config.toml
n_layer = 14
d_model = 192
n_head = 6
n_kv_head = 6
head_dim = 32
d_mlp = 1024
vocab_size = 1024
activation = "swiglu"
norm = "rmsnorm"
norm_place = "pre"
norm_eps = 1e-05
positions = "rope"
rope_base = 77800.0
rope_fraction = 0.25
qk_norm = false
attn_scale = 0.177
bias = "none"
tie_embeddings = false
parallel_block = false
init = "normal"
init_std_qkv = 0.044
init_std_o = 0.00831
init_std_up = 0.044
init_std_down = 0.0036
optimizer = "laprop"
lr = 0.00207
beta1 = 0.9
beta2 = 0.98
weight_decay = 0.13
lr_head = 0.00974
grad_clip = 1.0
warmup_steps = 360
schedule = "wsd"
decay_fraction = 0.917
decay_shape = "linear"
final_lr_fraction = 0.02
batch_tokens = 131072
seq_len = 512
doc_mask = true
z_loss = 0.0001
train_tokens = 753100000
steps = 5746
dataset = "wikipedia_en"
MLP neurons of a small language model. Each row is named by its layer, matrix (down: output weights) and neuron, and shows model dimensions 0-191. Each number is 128 + 32 x the weight over its row's rms, rounded and kept within 0 to 255. Numbers have three digits each. A neuron's up and down rows have the sign that makes its largest values positive.
After each neuron's rows, "fires before" lists the tokens most often just after its 100 highest values on Wikipedia text that the model never trained on.

L9.down380:126087121149132135141125165128167131147127148171119143088140133172122135169140160117171122082130130157151152177153159144137088145170101155142120156087105080142086037084156120154107130107151103075132119098164121121145106131169090147148128070126183124107179056113153128172094126120151119117151090107098238189145110114154204138136167107212065121094116151118099178133110127141134102134146100166131129130054092168172081131132112130096128161145119176103158205134107137082104054142103172165131098118132102157127100143120096112154149126131121118028137170148102051116114161125170104144
fires before: " ", "9", "1"

L2.down464:126154182118141106134113117187167155083116083116127142182083152157144159119079089087149103157131222103170133103105150162084092186145124138122145153117118165128159111097107166063159156051120088154192094094088111156071133069104129121083137162136160150101130095113153126132185163144111109127152114120058133126171123120098049119124161117150131086087200127098141158115149119107054143094154123097135138132124115107122151188113120158101142184104187130028151144091113115089148078168112089140137108157106072133106127092117154118120149140160144142105086124123184098173095105115180098137
fires before: "r", "re", "ing ", "l", "id", "ber"

L2.down74:163116128119134162168083135117138065114130129182075109123126192091163111098113171130138126086138183208114146081075154156146093079097154115138156070090099225188175139078093108159096143137147113065086193090149137113153136119156134097123119117173134155116113172135121039147136124139167109125103122125119154122132149123152158099166111098160131132142109126118116129128130140175093106075139103137145149153124107166125108163125139135093191122134112171137168146118174094139130113115156160144104184137076196148133120125160116153143099115176124181153060172133168084083053157182191107184
fires before: "th", "e ", "c", "i", "an ", "al "

L5.down473:124114073132096132168090120149125122204103131124169098155116140144089183160152143054160093101152074177139075086091101137158156146191151128152100160108114129134154161160169089069128126145173115173073086095115053134097161133174106135111158107088145136180136081157126118096155107122143132126129161111104108150064156115078074088142131128080137141134208137145067163128155085147123041158184106126195151115144200167092143122117109166085110131121075097101150140165094131147177140141122095139159165117094146113135113148117078090124107087148147162099132169170085134132168129183105143141
fires before: "t", "ro", "y ", "ity ", "iti", "s "

L2.down254:152104154120131112132098089189172117132139032127142208151184144195085188156055111121108130159166151134107106147160134144140107117113151135152114144148090120151121152143151132173167127113111170132194131160078140091126142128108113102106169123135196149091131080139178116111156144115147092162149038097124136126126130106063153086133113152121137154113144187091124121099118153069097116099133113073155139157138113150164107125189140133174140140099167197123147170127061165097123090112119140110154063149102103150080143136162062127129103151203158172192099118114164132083103121138189104091
fires before: "th", "re", "id", "l", "or", "i"

L2.down674:079111122130132143109157152117163104086119146077126156116048109193190125123102129155127111161111092143128166117125130159071039111184121078114155080109160117111112165081170152115146152109110055072120112082180137148157135097145144148137123100140115139151215139154111153089168121120107175122147140131092141144139164090171118114140163148144124108113152135163099123132134144142160147136134109167134126033179094109153165091098200118085146094125179155090132184146100180111149119163176048149143151117117156053106108122109109166161159142127106099122144159159188206154133121057137123156
fires before: "er ", "er", "at", "ong", "ate "

L5.down73:108110117188108133109183140125099156102170174105076106129163124068084077113108125173098131142151162109137111135133107110100145117151154191059123081191182091158143091088143142126150173102165129105041114064102197128051116112149135112136150067145120151143152109110180185123103120093117100168166107194131154167134117135162060111144115122085097089136135098098106078114125153081133106097145090100174149180147099133200121143148105174123147169144139121142093141133142162083112180109094159142128052174142139146151136144152090109146105143121112137122148180063051122140153096117100113143
fires before: "ed ", "l ", "ing ", "s ", "l", "("

L4.down444:118119106122065134182101132192085083130092105088168149133084153104131088128126135137145077112156066085119178114109119115119208115165091109132088125056166134089138117120151124127162108133102098127077078016142162108134122131194079167129103121125101100143141188082115086133175129091099136177127106099116090062062126049134198091113118141150148108127120136115191152088151112102064158098119109163120142086118138143154152116067144098102142149128118176140131164128081140121120115090131094154104141118138093073191123123113140128144114131162108103115160109080132123105165187101145097189
fires before: "r", "p", "er ", "er", "ered ", "ph"

L2.down466:169150084199070115136123116110107072132072146099112124097172152152105152150123122140141123171130186131108094121125097137139161131117178141147085169096130094157168189175141138084088109124129141125108139237136152121140124140135132098098149156116130091171101120147127130114140091126152169117142119063147099111116115124120147173157179103134127108126168139138096149103144123107100166136187204146141120113108121176121165206167150182227093148122140093086205110218140087089191088116147101141123106107152142072164135105163115187108099127157158133167160106203102148105106150123097081130
fires before: "ed ", "or ", "s ", "ing ", "r"

L10.down408:110145098113056165129197143084102108068134076086056120148127161140115126155102118162103155123113085107122058146129140131091136075176102119088133106239139165109153158121094118134141165121155132163162149152133053105086111177152111118151145123181143179171102131121153124123166103140056167137121154168173137145084103071153159107092152147142126107105135120122147075138159125145172114097171101086090159068110167086168140103175082128097128146118130134095092148105134146075144210130139137141163139147085050140126123098121078146073156156121172185142135118122105179137154148167093124143
fires before: "\n\n", "\n"

L10.down494:134108160092099175124122144181105122052122058136164090140108127124153122126117187065094081152116154103112145196148147158135122133145122148130049154102167100188195113078153164168146106140156133090104134220133111119087151090112127193103084097161166140155179168137096119145141103098109120081139128090133132163104124129129150130092160118139152125109201131145147104151188132134109101134093174129144158138139131172134084117166186169130074113120164144129101089129132111123139186096185109106117072148119089142104158212143112175136097143130161116210141147126176147154078118083163071113
fires before: "==", "and ", "\n", "c", ": "

L11.down780:167089127120170206081138128137098135155118126126125072180136114095106180153135112114092116098156145111110134108088133102110093116169186079098226149007123112138075114147118110164134169145168161090109133038130129159160140143161116104085132143149151051140079167098137113085129104095188129112112143141136129093142132145107128106120123105157068134128143110210124145132128143128174114165130162181103181108104147183181121089184163085092119135158135137169150141185166105150167100096148138098093107100097146112168124116160160143166140161124069156095175182105167123110120103126102131117
fires before: "of ", "in ", "di", "and ", "==", "c"

L2.down427:120110156072122155148134110125150075104162158079143097114086111065171150079150130120142099154091136125101067072141111136123086105160129098091082138072114112096135127097130112081092129115115096101122117027146134154158128078110117132118205107141128109163136098165152176131116126133158163088101151095131080171118124091166107179146126136122125211105154078168133110148157125186175150161196101155106126075140149121092140086158101115055157138114117145146149168205145186169112136082175137125101091071186165185133143112145124177065171085130116110105171138134129123083084142146121121110
fires before: "h", "on", "en", "om ", "ad"

L4.down121:133133129192148152128121178149131099124126133159162128163163145140143096141097166119118050115096187136163064133138138123074130122102106116118069129130188154170166122063164114125121139102135130108111132042161161089147132176157144129104108144152128128154115089119117151112112135150090119097129128122126106149167160095062156069153203144148107142161105098132119129125102141163204171104126134105135118169066096124117115085121103107101167127078151178093146134168102015124148132118149197189155084087138114122123088132141043060121114145155149130100160155105098066134160127175047103131
fires before: ", ", ".", ". ", "\n", ")", ": "

L2.down971:173094128163146092134129152145135152058132143091114106123126120086110148141105108055165140161143123141135141115097149187116120135089094117132165120149154159090174132169150161088131181129148108083148097007120097099095113105083115072090159106083084097147128108112105112180177191142142170121112145121142106126158131108138084068157146151096127169089103104129143155135156149151156124114153060153132131198169136138138126130105145108074162134146145067115139143154096043080146152116092080142105139104071155140141173090141085099070150108125173088122130193044083149104183178122105131123
fires before: "er ", "er", "e ", "ab", "ern ", "st "

L5.down1013:181125099124109153128101154123135122142125146161124135165192101133081098134157126132207109121119080116123104110100127171123128071196122179100175139133142136103035081160189152108108096145113137163125137125085116181145078137104147131139067184131228127188070110131130081041092146095167141138098081195140143132136116131118162133116131076089129122115130112125147126097078136110097092089138127139121106167149116070108138119137117164123135126086093106180082150143172145088146121135132107115131125131128148182054133154106180125148166152171083114100067146108154072127190166204114115122
fires before: "\n", "the ", "y ", "\n\n", "t ", "t"

L9.down714:110102062170181112142151149108159098114095144128104128141098134086150122167143108030136142123110082140120123161110171102142072121168121092109114135068185113109129106096097120086119126139117139176172130173095111081079148056122185191142153123091139107152123122134142171118115081123112074070092139105094110121170120107126168126079115050099146139147081151153172073160155103174115108110124103179118093072101130064134138160123153116142123115182134102085132180127111188202056096117153183120159153145109112180163129098122109160143081139105173169175121159061106135110130136093111108142
fires before: "7", "8", "6", "5", "4", "o"

L6.down534:076113138147127137146108106153128121164129136129087113107146159163173153144118067137090168139145118152154121099107168113177059072095096166102169114119130149148118157129083164091159136174163113194117165096116180172152143145173232177133038136115079110128132107158133155138110114146179141153118125168149131199130152100117117116152114133137058103140136105134111059152143153152173097136115139150136149121100161147113133142205113093074112119144098188148166108116149198141142086178142062136073089069144085122174152101123114168106203085153126123116138172126119150104169082117085161109
fires before: " ", ", ", ". ", "al", "\n", "; "

L2.down109:038168114160204148171159152095133114138105126059073115168138142112110149142134103090106143106170102099086164074151094189137195117109138135104175099164112093132163112160156211097101090113140048129209127174150107085147108146162148120112178140149131084102095159126113108147119145121168127129101122132144129157113152165062027118094169155105147152138094144151131181116136155171164126122164131148106089167149139126129160118122145143131107188157135148087129108078175125095116117154175121116164167133125122142133128133053100147109036147127140149135112155086084123099158098101173134090
fires before: "id ", "to ", ", ", "n ", "ey"

L6.down47:169045175114163169133127108130102103110091110153128124147111175106180099141107126174132227156092132117116131149083151093121129118200079163113142121075163145166122136132154158082143159095146090105120172019168157144098117159101110130163187144129114127182067121101116058224125103134133165174128122118163151156176155155080129140129118110115140142106138118151131161108162099127178121121156138131122099168099166128113171109151120096160139082104151132128130100125119095169138109137122146102049169176200111146134154164159099111075094085144153176072143116160071104094101124096103153127
fires before: "the ", "a ", "as ", "of ", "n", "an "

L10.down433:078117100180149185175094148131116154139133129096124113120093163167105197103136118100212059120068096086086125138136145136148099117178149155165148100091121122190139158126112093074122162186158097128126216140092116082058158133111147168097101116085127117075150157123129147124156121183129098113116142100141099122126140187102167123115119108187120090096199093112157072097140134163192102154130154127138141102131126097145091095094127113133118135013156132100130202122070152091146156132149109131119160109129095090111155149132198129124199174116121103135132103165153153127142155137132099095
fires before: "er", "er ", "u", "i", "ud", "at"

L4.down577:145131109158131133163115104083115100054101150139145089133086101151129097116125122099090138149146081131084149138129127092014075164066136123091061107161068115150081132141110162158097053105120093175152091053155111128123157107080123130150162173147152121120107149090151161140169132123128190212064131080174144191123121131149113119151101121095082120155090140119114180138112132124130152195123114096168087164168156190146112095143103206092153123139092156175142099144164176107138106114155115117145148093106120117128158085118113119152147136173104124098154067072118143129067136107143116152
fires before: "\n\n", "te", "\n", "d", "t", "), "

L6.down1023:139175140106081136137158116153136120121167110147126144135163151124145152100098123148151158135116164186105049093149178110132143126173124128140102157058133089139104078125106125119117142081127147182182120000117140143130156155117148072124150206105099092160128248154115154054112123146097088124114138105091112128120123169137049118105113220143101139154134137135130156086158071134121176100134121175163108117068181179121178136127122147143086137209149146124156112133141144119114092130150097117088134115126139148177126119108100077149116127148109131120142163155139143123077151149136146137
fires before: "| ", "==", "===", "= ", "== "

L2.down602:125103129102154116090132161191104132106097142162127180115173135115073093117114121176126145075079154141118118133135157119045138143160136154128144111022155155094198177095112104146103112161139149135181100049139147104111143124070137079102185187119064152158123139164137130135154110159138143125110153173097159124155154081146181113212033110105121147153131071126112153150158136171159144129110121104162084124162120135120080136100143156165099147140135124157152138121113165184135081166176183135175121113174138124091172100165180119159105151153115082153075105111161144145114123074151156155
fires before: "==", "fic", "re ", "The ", "In ", "==="

L6.down885:208151179153113144164098132191142121139126127130132122144140127156153145138136122145109140088122117133135069072093114136151181150166113135147135116087131183144129182083160133118099143107098170071118088065133119203115098153128121137124130120151132118144189111087181042187116130091174086143116123134143159157126104081131130089127063146120180182128125101120106120129117149172088112166127062112113067163109175129080176098150125158207119189098049073090125133168119128152158177109186147175113152120163155095104135155096160105125145093121097163099101085171055136129169101117093136112
fires before: "the ", "Al", "a ", "with ", "("

L4.down199:163199119161160152084119135145077133048100187133114164208109089117106075132118127095107091123142174160124098106180192084180164073221176089123101125154160185116125108132093141120084109074152057111153164080116188129112142128136083062156118187160125102149115108141108077142124192136114160145141108162147183122120155162109107096151133144167149079126130106162105107066115124137154116147124094103133136147125147116110132109200140124152107133103119093084187154112120132177112088168130111141109138149172100083136152133136118113085125133123150131077122106199092150125134155069129138183
fires before: "= ", "===", "==", "S", "L", "Ch"

L6.down359:119133168105150092189120131111067129090099147109134083097072128128130092098109141113106088118154149089127138110165148147150153079123180098125091123142243132123146166177169155155117069141163124119128092135165133117103135060146156070079115169097177136153137177168079140127191116114101104068138151091178153149100196119145130138146120134117112192162084143068112113125090132141108122138101129088122194076168160139101040164164155134140155112112139144151107125150139167089078122146121031147127096118078118115114141150106104175132064146063099104180120145161095127108099112148136124118
fires before: "==", "y ", "\n", "y", "ill ", "*"

L4.down73:106117141129129181180096116153138082109124151119142133121146110123075128146109127096149148108132089106139084150126138111062145140106139095141123134040113121143107091161107110099118052136138086161145107000183170115101144103049144099168168171146150131127169124118131167100125167187100137122143129134117117109132167107137136138104131167077163127172136079089179163124152112128111185074179117137174111168121153137140121085140188114133106162124100068104162099112120144131133066102177191168112115118155116099123126081096156132116089146138074165060140101134140176156125146114146113098
fires before: "==", "===", "== ", "In ", "Af", "The "

L2.down169:125139177059086146130168129092163146103121087153065107147125116095192168095147096153112124127066138125136082121169161106150146057097126121128098118072150128105085122137136069105141097197099114041190123000109104141152150157151136147137128082114135155097142126129089178122137152139118165122157139133135075134110142092176114124105104148143143080170103125148139104117120121169156091112114124159107124060135118088093110133090138184079133167197141159140079114131195097149169141117111141141126123151159135118107096160095108147138047118130120129164165101124084113168107077123112116145
fires before: "on", "en", "om ", "man", "b", "e"

L4.down603:105159186071177116143105119167094104179150092167175178126071080099154089110164133100112128116100096103101084131118145126094150140101128160101107134187085106101160152164140109191112120111120070166148142171157120134146064151129171115169110127138125150137131161158125106157119110112088164106176064115138178146157052133196169125130123159092192123115095114091082142164098141129143141156110094091102129176119187135107162123159084156077162149016106131159169107076184129103087136148165150114146096121156116107132130160079126140148122176090096085169167109113158110169159179174110119135
fires before: "in", "o ", "ed ", "s ", "o", "pl"

L2.down936:107154154094099171156185075115134099131116174133081133154151137112096110156092066102147118111138061085158145110159105119153162133086147114159094144110141141083135142095156170046101163125170100119135124144222137135102111162102153107175184184074159094120110111134120166136100109148127181101091078149150084151151183114141138174196127139062135132119125149136131111102148084132184140149143191099039119088129113157129139184114165149111128141109097080161148130168095101081082091070089159119142117137134186166110144099112108133129084131132164162088144130052054118134117129106074124111
fires before: "ed ", "a ", "ce ", "e ", "at", "s "

L9.down431:170113120167128110176143128158133130135123093144144122047184124087183129093128110113161084100090157146087080101136127111160211105194122090148069111217141139063161169100142160151112085076183124142155118059155081124122121154187141129120126158136163149120143109106133151110142145106167149150097089127144165145141106156135113149129163125126139123129153112142096103178177159168114113073150175108113142103119142232097120111137135111087183174118160068161161106064126196125100106092124118092123112174139115183127113186125127099158102130143119140104105093229127133123163140123150093158
fires before: "; ", ". ", "| ", "\n"

L11.down795:208194154103135083107104113158147141138129132130135164084122121092119150162095116098148131171164075146136078169180125190155121119105071115115146149194105079091146164118118182091117094129115141159130098133073126132096121105060074138092110114211121130125117165160181137134139074150167116085093115119116121065133127115138131097198181052095169146128145101152152101119073104165115132183116109143144101137136182067133137132142118160130082092096154178134126074170169114136115146155183138035125149151131170098106139147096162154100111152099092136163176149112141137138098102185169170156
fires before: "9", "9 ", "8", "10", "e ", "ent "

L9.down857:076150109152122121090086132141113151131063126115132149142151170104156157131148188172147123136111081112146213107094124100122100081146107072112137114071084168141098143130161128170133076085117169128176104113172130136124113159160115115113118169145134140199095126105108169126093125132145130075085083117098099115087103088120103121123119150115114159125152100073135061062131125123108149180108042133091107130145149175075199138143148124121134149127154136073151064088132102155109038111208138142140153142155157114147123147135101155126101155151089160224135081175088077106082101126104172116
fires before: "- "

L2.down858:107123112146098129136148105121133147065096144138108114095118100155092156105100115120133157173131071087135094128083126099118062079134191152098160169090119184105113154122125118157116102170146168105094101026076100204139135113106103083131114110136184106137145078099144084098134183078122125151113127101145165099141130102103138111168123097142139080072175136177102145087162164064090128125138075121119147122119133150124119121140074141100075161144136137136168127137074178153108154178119152193143174137127178100186162184150142151125135086073107105041101120143197073138161088140121172119
fires before: "\n\n", "\n", "C", "E"

L9.down806:131111157104108123144107135116119146231104105091138125134115124133110136122121119094122114128120134116145196177118112122135146113107120148135132098255130133123129152118116111117134116201119164113091128255141147143142118116176166154146135134158125157103138087146139118154144087136123110133114127142140107121129126132124123111140143113146146146103090133116123107158147113124157111117087132154092165132161119074119142159150126117094136131085148107140119151143167143131144255135084125165124132124139131134109119163103118130120112115122132086128132157146158140118131103138102119113
fires before: "| ", "==", "===", "- ", "= ", "== "

L6.down938:201129151114104118061134117137162137142114188116168141094162121187048179156145109163143176087126103123113108145069162158150121091081091138140184087157126158126105096115097089157109089147178126114149130107163160099113110078128148133118081140119144148115174121131098136182105232110128130122132138148124126120071138071120083136180073175115111136099172147099139068121199146155130119072187176167141151140166046147107138115168170119112125142108158162120151090108111069088188136140155135146124086132156118109103181093091120110118137095116177134167088144167170158099131103091115136181
fires before: "er ", "er", "str", "ab", "y"

L10.down778:111088152158114104108146166158147095079101119157114077135133143153150130077149163069105134146146137130124129128083117131131108103092064118131112164000141081097126124074164133136075119168073144117120068110153159108143156158121136088145101172107156071130164110136098172138121115100152089206139156139097145157122150116128106144145154115179098120151124086096127116110122152181103080162123112122143113080163099140136162159173172133211135114173120088062096135144146150166104007103125095142119127128133083136069157159131133117105124155106171161149116101115194139140071088118135151163
fires before: "==", "s", "===", ": ", "\n"

L2.down102:056111172140092141076095129128182116130086129136190166048126112148116125146118147141071119140111070082142118126128154132114146115101077112143085118067065123134105091212173111195105137147093141132144134006122088127127133108180114137072163143122156108212143132108108108180123169116113146090099128128174098126129132141130136140117128103191144070101173117112154145138162131147154123189114169179110187096144087143114146179083090153144069149129100090135153142146099121114137082119137151140106194120093107146158125103148164144146165124108083111122151173125206159144122140149147172159
fires before: " ", "ed ", "o", "ement ", "ment ", "e "

L4.down16:108060143137078170155120105165066093085179116064136128130154112133104095140100127127137108175146136168095153126194105168099149097167154131130111160131069092119094167147168147142102081137101160124174117035164168143126103144130113151135170161177128142084107113108149147136183136058136152135160090107113119198068044099146121093146097093115150092115091099131118118149156148131142115085123119170081103141150113093146117079081105129133086141143158078120094103133122152143135126116110127162097198084132154149157173102160090106121118198122125165140098035183076079132135163112165079116
fires before: "\n", "\n\n", " ", "\" ", "00"

L11.down473:127170096159131098163125118166095164076109120158106128107163131090131102129174117122123129133095119112130166104098173146094105068115108163080114150171141176177157120086137091103067100143136193101173079067165110146116151171117120114112086160176105154121144138117099115128165182126127137164123160131144144142163128121089076077117193108176075192124174103142144153099164176222125097118158170108101134082119090186072138163148165112121128135132125124218115153132133155125086164082159090159158159193115127091149145162179077081166100162095120184113135124118130112077166062135126139114
fires before: "\n"

L5.down96:115138146109170132129100215111176078098132115103168180079124102097112131059147139087137093107126142074114069134097149155100163038165109130142091117159159150117146122120075131167146131061105160105145184069119117138114138073168076151124117151092124100101066068089177124128124063126152100118150091115169119147085093143192104103166140123118164117119171136131141172108103117147073170164114183138150215135147155119153128096147076160103131085093147089095097127143120080134144138126098173135099172196109124117086153132103175099069098159147151125123095132145113096079134117154128081101
fires before: "l ", "re ", "fic", "h", "et"

L2.down22:153181141090123143107092118179092128085102184100128152143088127114078126103135141097100095111090179111147100117082119089138105101108106111151203139102087166099141108103140159128133141141159129108118060000122124120147113148060141105147153105160149105115175123105107133124110088140187121132100185102110129098108197159146062099089131112189138127112151091141141129142092136137130111141161183144147150115089135140090139104173107097166138110178136093157162099094090154206109178137159162145129112135190102108120115149104129138085149119145134166087095071149124182141136024141138164166
fires before: "\n", "\n\n", "ates ", "Se"

L11.down456:141094161129117122166163127158112161114162068155143091084093161142149202098122170146129123088151135105120065100139081119116071172110142145124129092062058101144149162119154128082142129130115155126120155150143144144100157107174169108101157106155098129115141138159132083146151190126115166132108133169130166181190145107105143119080120134119167157153126149155111180172120149097083122032188054121140207148163174158171133081131135104117147147159121107183134112137156144144047106132170133100129127144145096152122112113088116089125132160142091174212136143164225162118146122124178182132
fires before: "| ", "i ", "y ", "ar ", "th ", "ing "

L9.down11:164122137158116140144110119085202159140126139148056161114200116099088157105147094126093113060146119172239092107117101111188135079156080098141139142069148109128147107113116142132134171135114149078099114098109138159133097119129107115151129116076147155148165107121129146143149138156123103109131096143110146168106107138175101099083169101095105118143076140131147185092183103139113133100139138157130160141035165123088084199119129133083125124079107126114083129130152080112108077125073086090140124201115111148129116097065132078166150125139201093046114138122089168166114120178114181132
fires before: ". ", "0 ", " ", ") ", ".", "m"

L2.down248:147156051092162141169149148067121162135112119057142118148138103160103170207084127122145137158139068107126129109103143176160125174100153150068159135134124099195111063068156103109105095061105126106106136255112135095131097187149153150127208105060103079137135148169123142132067180120152157180152146082107134133150127127093098114124115091117122120152109140080109147108135125136158142137091124124109137130161114128159131145116181144089086116114089143184200176102134144165152157126134142120132155117092097189126152162154071139081127134095139162130167124155115170111157150111162165135
fires before: ", ", "n ", ". ", "h"

L2.down916:167100168101166164132108176112122168112106146152146102149133168158099131102139128114127185146186062123072100116168193126062200140097143157126123129059127155121164129139115103119152113133081132113146130000192128134073074122116130150119151144135091146139105183185118117116096114147138109096139112129113102095119154077180201040117135107102094188145137113130126125138182112153127119165160052102171117135092131109103101141146133133138106146156143105096111103081091152152155122154155113120095146137168158096140146108141151106176109128159110145120149113094161167099119076075160139178
fires before: "The ", "==", "== ", "===", "In ", "M"

L11.down134:103156109064147091158100115152094160154098124124141129151103150145170109165151140120176161150156084114133171146196129142184116074081131127148146137189148096113132114114133093164107132140135121065103133138037114164150179093120109171135115144122143103148070195180118142117128093153143141118117128164172093135135108097100128129150102058182178096161173170070121124173193124060122210078128198101128123122113128074123084107162145142117099128116130127101099095167182157099112151164097132105084160131178099102128163169155133183111141145120162122230173144095108160131109137141175144137
fires before: "9", "9 ", "8 ", "2", "2 "

L11.down186:097071133077100167142162131158114135102130089167126119114108181134151133086136169162127177090122099104158141113124147153082156154157063163122177107133105197105091151129130136105102122124135149086115113106140146126130087107153064170094103133164070105170135183082159121117117158162105136124151153139125093111159135167188112161060149147082080108117200099150063134057175095140076153116165113098123076152140144139123174166109140139152141172116087109154097053119088104157102091168100156128194085162187103087086132093150125103078083127181155139103134093171128044123102149120167125130
fires before: "| ", "- ", "ue ", "d"

L6.down441:128144195090172131152163189120139168111124124182217160170125145119085130118073066106134088114148075147157148143114097193106131178113137163149170087173136105167090071150138097113130107143125041128113099066109125139144091113140255112142118070080161144116120161123096124109104149166121116133146074136157160112124191125132118078083089131133179153187158173129121082136139148086165122124149110113091105143106165127115095173117134134124151165113161119117114093143162149102132107136112129078128122128160128097122123130174107088132174150098066161132139142200103122096138144145085153141
fires before: "h ", "in", "ed ", "u"

L2.down723:135110180136139122148132045144112138153129082093105127157133125089144141093141117113115131148147074134122122082132154090130130120161141102145138130213120131112144120165123152096180152107133109137137073009195112131107143124136160087102167116175143095238185067174076087129128099154177141107128197086160128118154118169113142147117095143158117117117124101095132145088155141209119089128122127122125161115085110124152106166114110144137100144122133102142158113188116104107057167133127147161140081107116130075162143129138074088174134137171100150042068171172107135111180182149155150141
fires before: "- ", "tis", "| ", "s ", "t", "is "

L2.down178:164100115145122152164132128093119142093134120118214155175075113191127109180108162132131118120190161149144116151161170098129177156133120131101162149190113131154143092188072112161176156116104122086112215038122139103159180122115134118128111140122121145093083144106109094093138071143166147109150079137180130007079115148134130138175099121154126081153092157103125088123121103102141131086126155101155153131117103095128139126170117156097191171162160123142132130101127120160160137096124188152112119149177127122124192120176134139189125096168160135193118135052167076115098096141126094144
fires before: "th", "se", "t", "al ", "di", "st"

L11.down267:081108138165199127164138128131064127116092135142136116175110088169119067149141149120130129133112084091162160119084140134101108141130166089083176140095114130132147141110092173109123141108117170105132133095084113083124162142132100113070149126099122133181194104106163152102036065139114136124088126113134155111114123154160094189142132094127132196191129132133217164127091107173178181114116118161065168071123186076098050091140101115126150177173112129076127085086070173071159098127138150131143132123095125121167163157120173173092148125115130146087123099109106136124113116127175065130
fires before: ", ", "9", "g", "6", "8", "4"

L10.down15:191070185139107087123101166122154143137150125119106166120145150164123174207123173143150189077118173095127108123171097174072124068127153099164185139070110082143161142103134108100094164142140125120200124158142127147141157144153143108105174110149123140156124088143224153161106090152118119122175108226126146144132185091102136110143146068094150135104107090110135119079104123132172168107095135174175199114078111126208136120145109116208121110111131154119115138111107144105113060091121123104191155177142170168098139077165127112121106138141151123134132180121119126119121151140180136103
fires before: "|", "| ", "ace "

L9.down485:091109113172130120114125095146177095121107126148107117055161112109138154136147094118112117125181165105178144108119110105178121093124111141110119138061059112124166171125125075169130105146124172132166058095121157151114094128169144162130121108179127123156133105180174124134163120140120130140118152076136176148142136127115161109147055159137092119148104168128175130115135140158128135131129145087144126149064074195155129151127120103129137135166103146132149099113160116036102000092186107120113127160125146163178081095154152141139153154139098096008120135156188147101137077133060123094
fires before: " ", ", ", ": "

L10.down716:153163104168133069046173129133087124101142120090099127131063126096134082104141147124138128108103133110166140071170117126077118153166144153123159116130126149183230111169128053088114134107131116132166154101115167128095126087184112148066123122183145148143208098142134075104153118090133103154116112138112139083200159158164086088150119150147122074150144151162140090113118163106119158155107124136143174106170202152137137165118149147106137100216186141137138155132050112156121084128126149141180117113089177127064148107105068165086114125144114085134131153078139148146130182159123164122
fires before: "ed ", "l", "e ", "ned ", "al ", "l "

L9.down171:166099147109087106127155137138096136209135080123128134135093138097090147166086147141122112122101104101098156153104079116151138127089159099106161100226140120117112176120126143100148117136153129170111140255155118163157182117203133124164155123135138104077121111086125102128139107164127176113132100101140139129150119152097123165118141085115124116120136116102115122107106154119138088105107097078112149098184112092181140143111136156152154124089166099143106126104113122134129242094152183159128097104146149139080057125125124186120109136108113100110096121145184131094115126152092173128
fires before: "| ", "==", "===", "The ", "== ", "= "

L9.down771:117080141121086194139140105109078082133105143142173154167168083112136121132159137204095104085165160112089099108112104137057105097147185128065089154166092132103107110107105109153088157073121073120109179028077176130112093159106102098146151160072154134172185128149112113121131085122174217092131094153142141149134125130102113130145104082132095108136110074092148097162095123081116137187123169128111120141081114178152141123116136076091120086110159173073129123133125124133167171083109157126210151111117165144184141155146120133118141143118144148126128093174149135154107188080091138102
fires before: "of ", "ic"

L6.down204:089095175115149123098103122152118137087132120097162129114135111106090102123118126177143162091128143108114064109172148079172110096182171169129094117057110101127125164083151132141122097112126101191175081000159139134100110114138110089096109173119102149165146121143113080107143168144131152169141117135072100114103145134139169130093136165115147145119163088138137186107173151128170104062167106145101072115113147194126150162072129151162127177148132067169188120106159122130155014150135123127143150153119140128135154121162120147206116112125118146137127146149080159120099135073182154151
fires before: "==", "===", "== ", "The ", "In ", "He "